config.yaml
n_layer: 17
d_model: 256
n_head: 8
n_kv_head: 8
head_dim: 32
d_mlp: 1024
vocab_size: 1024
activation: "swiglu"
norm: "rmsnorm"
norm_place: "pre"
norm_eps: 1e-05
positions: "rope"
rope_base: 1000000.0
rope_fraction: 1.0
qk_norm: false
attn_scale: 0.177
bias: "none"
tie_embeddings: false
parallel_block: true
init: "normal"
init_std_qkv: 0.0248
init_std_o: 0.0
init_std_up: 0.0248
init_std_down: 0.0
optimizer: "adam_variant"
lr: 0.00125
beta1: 0.9
weight_decay: 0.078
lr_head: 0.0115
grad_clip: 1.0
warmup_steps: 591
schedule: "cos"
final_lr_fraction: 0.1
batch_tokens: 65536
seq_len: 512
doc_mask: false
train_tokens: 608800000
steps: 9290
dataset: "wikipedia_en"
MLP neurons of a small language model. Each row is named by its layer, matrix (gate and up: input weights; down: output weights) and neuron, and shows model dimensions 16-207. Each number is 500 + 40 x the weight over its row's rms, rounded and kept within 0 to 999. Numbers have three digits each. A neuron's up and down rows have the sign that makes its largest values positive.
After each neuron's rows, "fires on" lists the tokens most often at its 100 highest values on Wikipedia text that the model never trained on; "fires before" lists the tokens most often just after its 100 highest values on Wikipedia text that the model never trained on.

L6.gate188:473518526478449524484552431477493449479505455537544449496512534487539444511530525544445510506488595556474497551438476484483500450525527478499481503507469540499486519490500467415468483536486544486516351455483468462524416496469439503511547489473448471537469475475544564495499518435466482437564541530507520501481469442424456493524559535508552520466500515527444535538509547481490556632529415518528488520588498500481477591497556459484518515465448489473519514555463503523491470494503544529449483513584562546467507416513544527458528506521501456516457588456488570508461478567469483506
L6.up188:518486465431547538464530558574458590517515450419549500422528529434505499507526514500523483444556491529495481444505533476535507470496516492540503544506454415434457515506498483488544546533442500532519506524507481444537516414399477489529471515469513455478518564544430542496470505560511508563480435457526433533477488527510556515509538587404501536516455502477488447510484540458441498524479559560478502485502498387483492542493532534503506527494511473538539505514533499459473509478438508515520507528490510455406531543541492476454502568532478449637556542570502451577526497458537540510
L6.down188:505534446470532537534407472570525496579525431471459477529479560523486501476496520498541478533450532526495558505505544531462532512476459436465446481565462464532483468533479501503491513521451509502540523396568471440437546481553504574457466453463468511519519470450576499495508488490577513525514406495521530517504506555447458523541467540458490565498470568494480535512561537458484498487558503481505509466510511479512466528415588435433549487452520494487531563460452529511506465491501492502488439523492515454494486551463469432500485450546479543505427482538485490543500532432447502547
fires on: "ot", " is"
fires before: " a", "al", "t", " p", "on", "a"

L3.gate655:595463451519487537485480444531495513479561462490571557417439518441477490470518430457441452429518542491505544468502514513509483524474538494567438490457525508457502432496448502438479516479474514579490459574560464627458500407503584573441490478514475522508460467489518513528411490466538505510464602518497504526500462501417518529578463532417505539510511487499521537509494462574490528548458490443459535491496581476504457544534528472440521503508472472456519414494472506492546510490469501497514479523478480488529475496464521594486533473500484500464510510501446490504493546447415501441
L3.up655:493506459480512544505498498441509426549492480525549542540513529520446460468514438507488475463464524475546508488452504516500434535538518513586514416490485551435489494521563481451448469445437508442529472577493409516500550471467496566459480495515462518524526502434447476507428520533534459463507504570478432454472539514556499521438521585494552520458514447544432438536466520440376515575557503471506452447450488453520501456508484473532479512560495449465482496534519460412544537597436480447515526504532506516490531540474480543522482442480452517501471535559468536475538478510511471487
L3.down655:453470553590495530458541490505545437507455506562497497527519516460501411464486544519540464495497529508446476500477600498468531501469512477496526465447530486513496571474497548542479480541549454471485492583507464476483464491454559487503541491396489518491553491446431517447544558502325458481572499519505451533507457462437475502458465524517476509484516485475471541515518539516464492507486529559529400487491540545506417509452556499509498478531453478508549506527529537456442433523413462528523536469542487530546431483511505406464539448530399477532453505563536488482508534510483493522
fires on: "0"
fires before: "1", "2", "0"

L7.gate670:559534373480466479538539477508434533437485504472522550496512514507476507525476539501513508466548462489544490486509507485477470539571482487509533388483556528466483552531537542494610541536472416478525451577552476599541542471483505522477480511491436513475520492493488538441557530520476492475525532530534519429530559432420588524535422480465504515544489419508400474422523542516410478491447520531559449500503483509556495516482534540515510515560541482494531483434488517471468491471470461525519529575541465506472444464525459529493477446516525508494547511533506499490505493470527506439
L7.up670:511472484478515464478504565550490507486472517467508533527556521443491581474499460474513498474566501458481494456512502540484586519455522497513485414526468512508521448488488459438486507461527490463442469500504498523488518492557543487582449438406493545441553461530548509491482505433499505556484558489531500484491529444491532526540495459494516528438469578515538527505513492539482542488522426497529468488472550536524519498507501441490451504528418502456495462428531484564497457502530523491545414444522527552577449531473515608488428496423573541474482571499521555529538453537537544512
L7.down670:472458480490453564492514549552518457549522542504485600545544479533465496432505515518478498515493443522446555555496521533523447455514480515496531540552443519520473463554521523448451532526468468545519522497443535531504537489532539564499513515464528563526409536511571519485494525451461454447456521480506481514578477475538544456485469450571556471522579567464468537500482425461490464518504498520506533427533445483477532470471577517490489496491475470506493535539425518509566539472545429486615537450487565528538468520453537463445408485489490512474535492522525574483580504572461506519
fires on: "duc", "re", "ign", "rit", "rib", "l"
fires before: "ed", "ated", "er", "ing", "ten", "t"

L3.gate492:586463486517443499485529581432538521557463512467543553459483546537491473473491488451451470405454540456538505477511528553528446497474496517525470519511479568428466540525487449511494509420525531460591516522515493512501545439564475511473500503438460513497466501544468530450468573509543441521515589516437435580477546492516522480503454559428478591454516486526552501506515501501418474457476519447469508460510573476485444498500485451489427531471553486502493501540474467458466464550432521555523485451409495519508544441471507551472541506486508479496445499569470516525444483504539464462
L3.up492:538477475483474520466502577435478462461532538536459466518470510498465439464533483560432556430430455477553540539492472537520411546480484487540487478443491543534512442562463467424508497492497506481569525410581535531486563506538566528508521529538424496523466531477519498518495517516518480502550535582448592534533561520549533548504503553537510477487497436500549542503512514566434519492564486461419528496480547482489425500555505513499465489488402527525543426481477507469470490543465511465545499444491491546484540474460557547462545448507581551493496497471454551511537499541485535463
L3.down492:507467486522453431489578465543529542429537499478525469458539584480447490434494463511533457430458508543429519486477453470545435481558489485487515537540474513512536549473506430525540565504583454530432468558470463448494524503553550534490539457490481486466539510483539424419578494505437534550512490436520508511428500504503498463518565510551447528474520473518455531459508494456516488455518495487484408510478535455492466541535477511457540499508442456529496524469507487494445416491461542555474463502521536518508503490541547489500481520474522475475534548513511528502500576455446517553
fires on: "0"
fires before: "1", "0", "2"

L3.gate26:528438507475480398513460467491496488490481579481574463436498463544483483515544491608555514449454493559518487555469489449445530528501531555535474522526488520540533495543529479478488489487491512523494472508503469544456500394554452424514445433516457521552480462508530443518520463500480529492550559488500463575451524537430507498492487498435481503453468416489515495562494433509533489542440462465570493458546538405539483532478539490545416451539516550477527511523515568514514456508505498447513490451549557502522512514524483518453467480450514470467505564471491500531476486515465518502
L3.up26:473447499521502415568623535519465507505410530505561504507483437518530497475545585537529517441435514481454562543456497492501459507458464572524473475524532459483493501502437510497463487514551578549563492428496554536496558416524466464444462464558509491441477466514505451515553489450477498488540484535482490460491565459552511509444497587506503485570485459520485542485517518465412565450492450520532465525471532518511477516552472578495512445454531494477501529451551488438517475483560568488491533413507493488550504479456477504458508475533406539403433469496521504474455549572457457455
L3.down26:423516508555487416539480427526434471529434555470498487503500440548499517588506505491585535476455506459493558512468596510487475511500437535479474513520487472528518534553555538499458476475505533568525541471493523493456558446488453511510442496512481538493535489452547499518490468489595527514529542484538462485417556451485456437519459579487497523542484430477557497434598534512486540496489476481552507491510504439491430474459551579496534422545536533482527466428554539522535512530554582480575494470541487480535534451445499504499533525512427525483442456482531454585491520495485504463
fires on: " Al"
fires before: "-", "l", "g", "ber", "c"

L5.gate160:531514510456537486511456526578505553557516510554560484510578497482526445497473587548466466466532452471519529503479492476496520567481434510481441517518420528556477492512469511533507508497542471466455561498503519472486513485442507485511456542446500435504500439479543482494537432382467593529497468486463524506468489486465511435547503446454495466500543478509464543462507473506501556519527552533549533514520387531547509522421511507418537489505511472512515511510474573443500523384510563510455507418547523486507490516507504580521473581498507488509532523517536429517581411490493463462
L5.up160:492476540483475478517534477482466534513495569555552452561478442577534371489547533464400496570545472518497471523504585509448515444533496540486469466494543525492465484565539557523540554571545480504514535450527509533474507452536472511505500494442469538491458479483477414469513404534517491466510447535542528448510470475523557577481527502468468521507480501451436532503522521587519525513447606490577489451510442492491526556424489475431469486577494494482454571543492560520449496501480489523517527507532493454477515494543380497478504505516459477490494547497543526509478487587506457424
L5.down160:450555487518480501468464499516517591466524533539523479545492509534470500504485578548537479518474486569518538509509534548477470468537513457496557466533422520542441468494484488528531499511467458480446504474480494499487495423488498553561525429508521531462534519562465530481487487505477368428602456491540528527494509472506416481527534459549483431466465443551536533482460487493487569455492589446528510450519478524571469519437544512455473437488503505512523534544459517500492414485475480508511514440502468503479452451478519525485437469456514564487474457489529506539445531466484497579
fires on: " |", " Th", " It"
fires before: " |", "is", " –", " "

L7.gate739:584449496538499500419505469455487561485456518555382532480471519517510445444485536492520478476564440500457458536513466506523479559444453467541488419463512553538414432482475536555508474505465510527531531461542442529526557513492542547500530477464502511541511444495525514420556447440480488488452519547518496504528476509432535469578455468474558532526539466508516510518527485607445474517494568550539550570490450452528517550512468556508443463458483482470507469516499481550460513522513550516483549463519434492428562495502489423513476490483468608553528448505437428451447476471561523498
L7.up739:482564502492524543399463517494547519528478494475474505418561557487555513490554507476562505464541499471539462465440522418547449496395457449544476531503494574508480524438498474522465482495484411530503530438535525468472472496402495485451503507504503551459501506499474488543465521467507499537502455545542527444491476458556530504562429561500455514431501571477447496467523496499474467524466516430473433495444491469464471443477536477545510532501506442481404437460490480487554482584514417521504489478457454497504604509521500506450496499554526492503418555489484481495528513521554506435
L7.down739:565518423517472503449480458477508512485451558584418536542535464460528507427418473463465518541538485554467534456423448484594544500512469516541505448512529486531495448524527564578431443506491517487433473483509489447551529488492542540482567493449505462497463529486514402489500483471468404535451450502508502476565500480444484503528468472548543486500511466452522576493477596531447539527462514562443482433520449502479494510495599522564589502533456517467456411421510495494478535430521506497551482465485525502522498504457526528515420511485467478481539493424469515454470491511547499457
fires on: "wn", "velop", "pen", "ive", "duc", " found"
fires before: "ed", "ment", "er", "ers", "ing", " C"

L5.gate970:544545515499465579463487562495491506524544578491505483553491502507495516456492503486438490541514457527498509554468499535481552462519535546522557510510478541529524428599509485508479496644447534431485434489512452519514539448454489489473505544464487486498433469519512518499537501448499507531477579526507530467558544509528538533520493468469474487476522423482554439531491500518464547493507535484522555417496529499603514460506476408447464493467491548498452504551464514501481520517556481511564445500498463520484529530383388494548485513514534531420499473503482472463425462484464468486
L5.up970:511550439534451490484476501535450491504583524525497483504462518474516530508505506575527570531525467522530447569478566458472490453552526533480490547518525519499470486491519446569566522570495495500423514487486456428561453473508543480465539459515482490400507473499567443507442516528512530558472511497490519517519526441542510461486478556506503448501544441411467512517522436490514613520518488516548496540565455551586594491499531472521514499434486554502523516558395524455519516489537496598507497511561461470444545470505408524509530525527565590507490481444493480452529527454479432586
L5.down970:505519484536523503518557581394480434448466564450499502488567498444496511621477534504473532517501495556509466567530431505452565480476540422412423449544547540575555499587506532505501414560484475563440499413545475490470500502509546482435440496431475544467458571530501489458492502511524540459462534494485510484454576490501458559545498571535462472547518483472475526473520466471484549568513480464563534531501503508566476428574524551459511480484482533510533462551472533496478470537555458523516507540522458508475541547454470482495529510538560608515446514505479484459531523493467507523
fires on: " |\n\n", "\n\n", ")\n\n", "-", ".\n\n"
fires before: "===", "==", "|", "W", "S"

L3.gate459:474480532487487561493477566469539438545531469542454547450506493512490492456538474498429512411548486574483528532517566533440478490482520487569451530524471501458489439503488462523571481439447586489558431477497467535551500487473529474404544475547452551520489522459479488537463552550464426509472569538441492564490427524497502544439503482472483500446482426511449502582443478537467540490458481459517540494422461462580473500493490540520586505511518557585489523536470477544433500543526518472526444512550519542479554539452396490514471480411449481452415516557582509500437494515488513464
L3.up459:536509461477466553534460524471485458529504501517498501547492521560500421466478463434491496524470550533500543540497548488507458570550506544503471478563535522492541382488570452490544520498511596507490434493484468605452429458544602512509500510528470498468431551434468485518469510511494512479492519530513538453526461500480500530507424474508487511469449460558514482530448490513458545547483552425439511513437466453588566484476483530556533490417463480534419462571472517482486447541518492518543417515535478507483511462486477559531456516522449455474524520530486535584453512506422490472
L3.down459:491509532528506489501564489503502509504569538525517542428502494525533435417489546577496477532557517523418496490469557486410495503521463480514597525500461464500517530550486481528518557485411507532497513524423518425572504507449483497454495508497487521491528445544497493427505501530429526475466478477489451477543442576537480515392460453534461492511455487409442512582419468523478484449442536501540500521508460502561450520483491486523506525437488498518499568443450553541462520476497534546443532487520517449558486429430493484478459514482490503553451494562521436462468525478464454465
fires on: "1"
fires before: "2", "6", "0", "1", "8"

L7.gate23:542515521465489523536545501518522496544536516575524486498573491454538584494509413493514472453497518473545522471467440436476556460561456451479501508555451523469510433524550501453462434497460475449477479482458444532484501504530454538569482502480476455563472455521472529469470544513498472516539451504520497471421551506502492509507434487435545533472558573516482442555425498427517506499464440529511548539503550532478418494483457554547531597586492521550515483431569535509517530504538507469482527497542515556460526535525486492526515575485536399501527542477463432483541390580519426451
L7.up23:495543524509438556513427514515464575524532501489486476532504451540471552552463484536486435524521525528516484516380539452570472435463517504484451493440451500487519398452485453518509479465451479474548509513535517515458479518405481530474519498504509507464534498516480466460470496506482574546522471518468537482490510455439476443500489516515503489521468546515511546588510523459478589541453476480550470552517534524609493510526529520562551590477503491572564481535517511548469456536538538462539522553466471485395541549506502507466496537479460467508569507496514504377513474519482389477
L7.down23:597504513526512422491527511410471484539532464469532516543496494503469481593554587438493443522479519555546451477499529383519485553471476416511505503544517494552474508571491539529542514501514495559550529500531421548502525419548481507529494492508549451458488464527588525449553479458544499521545508508469521466544484490548506508472521529458456502520494573538493484507457531579523496488528502359481444516452440486494522473448531560495565510553535531423567476479464455542526493435466491457524508510508461517510461433519554472521565481543500510490510496566557458535503533564445491534
fires on: "ot", "he", " West", "est"
fires before: "al", "es", "able", "ten", "t"

L5.gate858:524501459556471476462526466522466502474543509531494570520510460484474489448401484474516472485506520501534480507461586470479368460456525484528495526555491519482468474462492461513488478583515554478453440479503486544543546442493496490485513497539537522529430456476521515464505504503469504451534473470497520482575479489514537497418512553519573476479477533468496537551423466465495478550461541460482501501510467542543424466516431529367437456456497525496493421535530552459454424538486458591503499521493388518484462528423483518516484598485532568454460390489487514554471542499478528482
L5.up858:521506507572512515486573491446483452508560528548509512467480487432436537497484544483495484559562493493467454454454521480515458447516481443518496542517508501458482518490578452492498503585581518488410438501481470423550481476452542490524489526513569495510467473534519581486507472527499468451504472500456515462570539462538527440489493554512495518451559470519489516517542505504503461552486507491505522528558506505580487516495507530500376507457443472412488479458497610539405549555553527586481521453540463517516459476477540439511522646442481479522495495494527450483505543528485473523
L5.down858:456553557498505482475533474524496433496416521524517520502510464486446562482483516478452458508497521498529464528528474463506442499432502454522450502500522575442516504517495541479503444449466502526448449388578457471529534380491511445510495478512512398521392490449443559478469500489455552394493481481477516495410495435579525501511424543528477543510506480408519503535494505478481507500503498492445483497488489445503543498545522474463524432496531507473563507477555485555515473504551486475501551491465417511486489559447496502430519528609567584564444543503515481471516476526483467542
fires on: " |\n\n", "\n\n", ")\n\n", "te", " Pl"
fires before: "===", "==", "|", "ay"

L5.gate519:498560477480457498448500572514466532515516520540499479535441579505483562536472476462421471475538458501468484523453499498473546487486538539504461542566498477526506461579543489559471496564523573466497572466515469534523512503480536500518504543473506477458463483481530494532598489464512483550560526533476524457568563531506539536501439487476542517427485446362502532524506456433540578569491535466551555514550499536497443500467458534400446483523503480501495481630440564496481526489527569550458568490509450512527496531458489493516515519602591479520492521507467462543498522490447468450
L5.up519:513502460487485541434479499530520501471526469595509484530447472459489422496407446523456503525486539494484517541482510490440514405501542543480495604512482543559503492555546474527499533594502508504406518461534500428498538436493552490550511545513531571447514500477488528496560507486532523548524525525452509509541491464445545406525513496565493474492509570463461538402535508483546494515520553519570491563576460504410520483517552557564434458443485574469407469583527507565479519479526499492483494471504440491488504456511556446494492571550552497558510532524460471492522510544420533500
L5.down519:566563512492470482512493554523556526399484508480505501573507465453442560521479500526478438446516570509453531568534465510473505509550499473517536490531545486482514524537543513484439419549510419500432537427519499436594550437545569483523484450454473432468487481521489517500544437439549487518504545495496484527531535469432537512546560520465461485469559537443487513486491487454536567554499493484518467517498506479512539531471517497548475396456487522483476544478419523509466470506562520458543455463490503489498473552468538470483527543521491549487466486497458426482482463506438545560
fires on: "\n\n", ")\n\n", " |\n\n", ".\n\n"
fires before: "===", "==", "=", "S", "|"

L3.gate775:492530483573478566465554549502466509500491477536518532499530510518480495478513467440480431435482515515555489514476515554569447504478529509547487409476521470471535531474490499532457500433403516571489475511555521546483548480539494583500502435491425502505467497453434452475505582552492492544480544574461466556465478518461494554496498564502509572539534501534539512473475525554448548496530408463477499387398527479492402528553470519482506515599537489501518488474541491414475454520462568473511499506462495514527544504513596568464552467455476501488464569551460514468477507509475536469
L3.up775:545511408462487538530541508438472496464468478530485515442423539476443543502545434438479463446457525400501490504501508546529436544469494481553508437484515495525503423485473495410524468416496559491522483497512437469505509496551555509452505513497402505538495501423458514494452530483532432449494478568449452509493476512494532459478495556479484474514538475507471497494483526494416509562518489506504452456479459487530482509514437466499487496545506475515531408532525517454524509489445526432522508455467483487486509478471477508491470450464434598502523469574457529549425476500509464470
L3.down775:487432530540439479460507557525493540515447544513589492481508521516531512462564563439518448487482505525458470434487541430504490540539499448490567523485454527501476536515473491534550466473552497535539463578555458395532486463457500489467573489467502563461602514498464464479542504527328532543535532470516492538447478495434500467482543549521461542523481566516428499507496518491550467451448521509514427523512563455454431492477550466486463513454485497500471506509503579435449435521465511597500552542492544536567459549498550484459509482484517499511425539557480476471513558428439488525
fires on: "0"
fires before: "1", "0", "2"

L5.gate412:519488488454446510554538538420489551469468564539494569490522468516520538481524550507496486455456537567499497444495531536513490489506497427497496536467503522488473571509334502486473394466500437512480456525513427470491533492508490521518550490477532516445506393570462485497534462490540530483463493507459500540426460539505537549455501555466541531502557518510519500521519578492559447559506436462443445482504539469528486540568501454472524488442484527477513510410448464479490495477520542575488460525510526558418491494544482488494475473465539513491490489551458456492535471502462548554
L5.up412:451465435453489465520496501511532590468483552581407510513479494433532558540496485486522441467535546519499507482484496456502440534527551516508472525488442522476446514442507481501491543361465511506505568507514441504528486433500584517468525462567420520439431472438460539490521501520480456474570410486474445597411487466415565539488463475457524489533533511535490497530412453510515507522539480451421456462480525496439439491519475497519539477533557531547442542514553539501530501422488523525480495527457495569492477518540461499452465453489544471485505499484528435468546488476462506450
L5.down412:560498512417461524420473449489532550536481495476514451461520570481524478528539541490511474484480427496494466476521499465476483515486477481501497420475473466512521487490468454501506550491431575492467499503618441504503541495480506449553485473509447517509529558537485566468555516501489472470525498482427557531506534499500484538461553540459516545537554507560493544462541543596487450478556484441480505473511526516525501475480445546544534508532524512510428517596481524567465530518561551484475459553490521534528547557498487396536541518523495486437477476441481508540567545490487523452
fires on: ")\n", "\n", "\n\n"
fires before: "-", "="

L5.gate583:463458466472557467417493444534494491455536451505513506515498487444485601538505438530498490398514526513509491540514524445508417559494511562405483467479527472535478504553500452483503531474501537568524540487532509481491496477482506513523485538486483540421490435455441500507555540495530474514524468518518497524421544514486537488463410537521517502489522502550482475408516449520467448462529514423493490543532518475397504433454492508478586427494471560533452548507565535471497577477514539480500486555502551471432523543549467558427528545414504403550594494475470487553491552472526475507
L5.up583:556483549475540528410511450515512506430508424527412506508545513462458528498543496496427470389495556515514481544479481485548475532490448533446494453461522500525536436566502534484548449479470508512570475452516461500492534507467558493515524535459387563455429427469494472500539530495518444479542490486530493550441564535493630517487448532476460513476490527507518468493529488519483430493492569418483530488542462490557450464506538471516545462495431626521479512522542495482511567481557472517478480565580517461480480503509535495494473528488432460489531517515452459434522581483509450504
L5.down583:548505460493477537501527528479410522505453477482525475492478507507496512583477531555495374470465544574551491470472423568550518517480534418486496430504536492492562478461533502515515479500444524500445545421515469424501489522488562427540551520522448488459476520472539559498552453469441503457545512456439555550542492451469499512541617562534465484496502519504493438523553454498548532513564540499462423473520535567502550604618523498521504548523465482449517571495437489475457432431551497491476574450455490561521499529468550463471495551475455521447538495527535491481505482523563558492
fires on: "\n\n", "\n", ")\n\n", ")\n"
fires before: "-", "=", "M"

L6.gate450:417509531442471534408489440597492572498511496497512488455554546496437548504529496496554483446472532494444470459533407422521440542483461540446482511501419501464464512396498489541454521448454502510521487460503563472499494505447530490429498488523490501455491405484488493515544498504497483558516428439554570588495479449521503510538493551452565533442499553564507469485528494507509489539500472453529487504522567501475545516487528524495553447481528436510540512515496575542507567447526584485472512537513510491467433508478486540444498514521461480529459520494524433474528542499470552525
L6.up450:541496464449433472541475527567529476514481526505475476588516489508427517463530483529551457472439540572504497417581553488554501545540477488457481519517476478503512439472480491481494547496470423380499487500494431511498471474497535486459521503509519464437599408496494403471567511544534492490521480431521515554522473526541536482617524453497471546548495471503471536430512484505505466486489475480470535521462533518562516517526441551511472484496512505479567519461446488581421498462471515467510424565529404478453463492503513482489488561465473513522515484469535480457545528475514532566
L6.down450:462546544461441445519531463536512451563429534485491553483571531465563549602523471473506438541486521484501501502470468528562444480500524457504491424488456497471513520550491461526472504450454538561497520496575444460498442485532440496486517461519507487465502499476401538454506543487413438460508497457525518526505547442555561480521535522504560437494505458508473463462490500450557451465474509434511467536536529482488505545491452446478504452531485484457505518425509464498457497484527539475438436479487515495503577502437454445564416534523446512480480535509516465445524551506556564480
fires on: ")\n", "\n\n", ".\n\n", ")\n\n", "\n"
fires before: "-", "==", "=", "S", "The"

L7.gate888:452536507504507547517500441441509478532516566493534473514483461489536491485488518576455513438515567531470491451489515470559495556439482500530521514506485489507443435505506467494603447518504443524520474441544460529522494466439457544498544491528506515537479409489473495532463474477455470476473454501599490443530424483423488522522508470532532417487469498505491513530490462494477446514470546479518545514450501496492530528482490482475521529420470521450545501414518539501515566588507461599576565401516466484443486536496498469477450470499468444552525504514488436476534514492490525460
L7.up888:499564489493496590515537470439520470479397481494591547507503408456495503506497518521498508495501573552497420505473474525561451485429473468541555464509517467499480507496506448464574523537500502497477422466513501500499542509422455481495538493514514457558484442454539487463473465458520480480489513506543595428516462518446540533509498502519515429480573477460536511489489539478492496519464503464491526539420489468467513516524517488483540577475473494453538462438512554536501542534569484510580509452536467486469459538491546450479417491498450495522561448570534458524469521494482510452
L7.down888:509448496509507505485522478462437450480428540570510504536533509513564526454423492497488485527520574552480431477483508519530495506461522422579515488476485557487593554474410491396507532558497452518508447464523525494494488494513429417515480528565562473565484479407550492459484565491476501504440459444572491460446495497492507483517522475518488489563497491476545515498544536440479477439501476471469536528469479477536500438517503510490530541470527475472477475428547485492519498510542542360500487480509411482444514512433538582485453492479464461446493585561489503476549519486408515479
fires on: " serv", " found", " play", " follow", "ov"
fires before: "ed", "ing", "er", "ic", " in"

L5.gate72:359517478519497433565447473540555508513509560471507477532504525581500535554561586543512523445420507487436544576526489477456470427496521503493464513514549498514436516547508587504470440505540547485527501465559523535498477461487476493484426516471533508513498489502493489518516501507484547426520516533499466541516548460467460505472463516477453538420499381452492494458524573504521554450494428479574545543533561442516499559471506520488505420520625499511453495538482534487582496514526567447529547494486498515584514526516481444456477502534474507504466536478528475561451570518431478525
L5.up72:402486500529495446558456439539517500529510543466543466571457507575548542487532532552534531404452518495484524612492499485502513470478521490496462508509540502518482516546475557527504488467503536520561551434538510559520479457471459489522433514481509517541488479488546461521474531525463495486515520498489477580516545463440459489487473529484405546503514401489526510480528553499505519453487460473575525547561523408505511562502522540516525444565567508516452542547473539493552493484482573410506520494511522489589462512557450440492516503584514527524503559533560541576443533512451486509
L5.down72:436484478551506493540501447519409489478405533444478501522441487511507511695510494498508534486433501469538434559428560545509507446558478520511479508526556482502503507505509584543477464498503526550518540493540482522498461428494519447504452530471490500519514524383547443534472522503578511465509527515496502520461504461472476501445475601467465520428494432517523545471555560488560498417488477489489491536492489496480486461490547546469493447552507551475468491516574547506504500506540512467574514520532459500542491468555498482479518464523458579486472455530541461546520483500457482509
fires on: " Al"
fires before: "l", "-", "g", "c", "p"

L5.gate477:507543552469450426495487476488509457501525477527447525488491481524609511472519448480467457433500498413523546487463495479504525511503466501516527506505436437507523469451439540473476507448525515533508499528470421526559554536504472501539506482451395560368511376423448539499585527493510516502491437427503539551479516502501530534560499497463475513471483572503453396426495498482522475444537480394473518465535530494531469508523485529459489526531553501479513556505501578445551573457517498478531508464475496499514444527518530545520461540489557458457517483524455461552503528458526481489
L5.up477:437426434423485532479518516483509468565524535578463565489491544511509517497489480494528475459556567520459509500471538489548430465528519449583457482456507523496474421499468452541482488381464499485537472471493501535455475484484565476452535534519430475444517430510498514467501501513523531508587436490486437506471497487503514534482479522479523514517523486498487545510508494459495438543507530464521518505526565533510486456558512478621554546493536549492503490427456520508481482503493505506489493479487492526449551557586482550523454545511486507443409521538464430488559488429460544575
L5.down477:479472464483475540497535541453447509580519530460445523495499542487604500547517540453516462552454554489500590483489410454567495510544517452511467465495553500414470531536491490549489480453481527531480497510519524495491508487485516384487532518485473503507522398471596500474480535493465431516531478471534555493507495537458472527527551538432443425394504509488498524489585508529465442496445467538478504494473524516540475516514530484539497574491505516470447502465483535510500451478494502431438470493457565508501518535473503556488419502485456499451475487565478425474544542436525513511
fires on: ")\n", "\n\n", " pol", " ear", ")\n\n"
fires before: "-", "it", "=", "n", "ly"

L6.gate401:490472484481517490418507508527512501553469521478436442441455490507516442539493487500456542493531554464440529460485538443488460467485530488476460537575516512441538452501473540489479487551528445536558488468489539542464513451525438565494501501473505579474562437518431471442552520496534548487529527478463523451479473416435525514544520523478496437557502480562510462512573549508522454517447451463533497534483522323405466548485510470479529419564560443488554522482555508569498503514527541432551505498442547423511460474518439505552446485540499517467473575530509570511528474497456521526
L6.up401:432464479461462505510478456536508534501491494459433527464507494507561519491518489521599521435505529485470492459579481543484513515516476447484495435461481465458478523526500555470580497542478497453425462466529494541408495438553396498408454493484520474486532490505531538498546493505490505480467441566501491500457486449517501480545520506444419505505447448529554482508463530519491545511485409509531465544425469483516422563474466491487511532466639484483513507447458553527590493505563537490504456458476497467467525414488433439485497421500465499538464497509555507567480471488512532478
L6.down401:510516601514462473624435442538418452453439536492487482428514467500549552574531552481504461561461519495559503462501469493476553472416537493533486486514510497553521537512498472495539484455512551550470556486521525563436443397434452498545439464469540518491518479469493561473521455468490485490509508530479448510446514441527442489500444591452508517543480545562487511444534459481535564526502446434579472543556561439539426513518550518507510448475524540459449519505506496451499473519497511437497479493483523538533436527532561486537513544539494505525480509532513482550548489525479465554
fires on: " al", " Al"
fires before: "-", "bum", "ong", "th", "m", "l"

L6.gate466:549570482424486440480452536448517517609511555490379444435488427563519498562504499498483474444505543482410471467458475460522544463396461572583468543507489429495436563407492579488520503505496514484554505423523534488517550448503563512517502529542467541496558533509515554484531525454500561480529480522451454488513486499545540518465440480514499533555575455509512499507511478532510500555491563492523497533525500538479570484486493515573481478472511555466466453452467533489558558524530471473525506434523504501540478532516441560506476497492527543568532475516420495470495571456478441556
L6.up466:523557536497522511445526546467445491497491505444431562487521531510529426526564488508461420450457540500507478506468501458529520527494437536524522455430474512474500488437507566426471522512416577487541526539500516539536502539457578501535576515582520469534545539541500567504528498496560487586533481533461472534454467432477605498493462518451509536491482500503489525526492420529493467508428575486571546523459531522511521464467484454552496505484585537510502541489541532460521531478508476556445504501490460533426501558448431487489541562528519447517517573517418589521444554510483516404
L6.down466:562567453432517458446499598480474527566513449504420442502558469522554475520534514461438462522544478504489427511424462470576557505507459537568474485423494482508462586487490458464600496534466510440529482513489516520445485431496556477536525554516466464549487496560503517497493544480531538544474498509551522483480486480569518501475505397519489536534529388501568496449540547487522492507496546464492561504510538525472555442463389478567498461497531501503447445456465517536515533405549493464514488478455517423467514513494464535541537550507480488542467449492422501493463520552513476442
fires on: " play", "ull", "oll"
fires before: "er", "ed", "ers", "ing", "s", "-"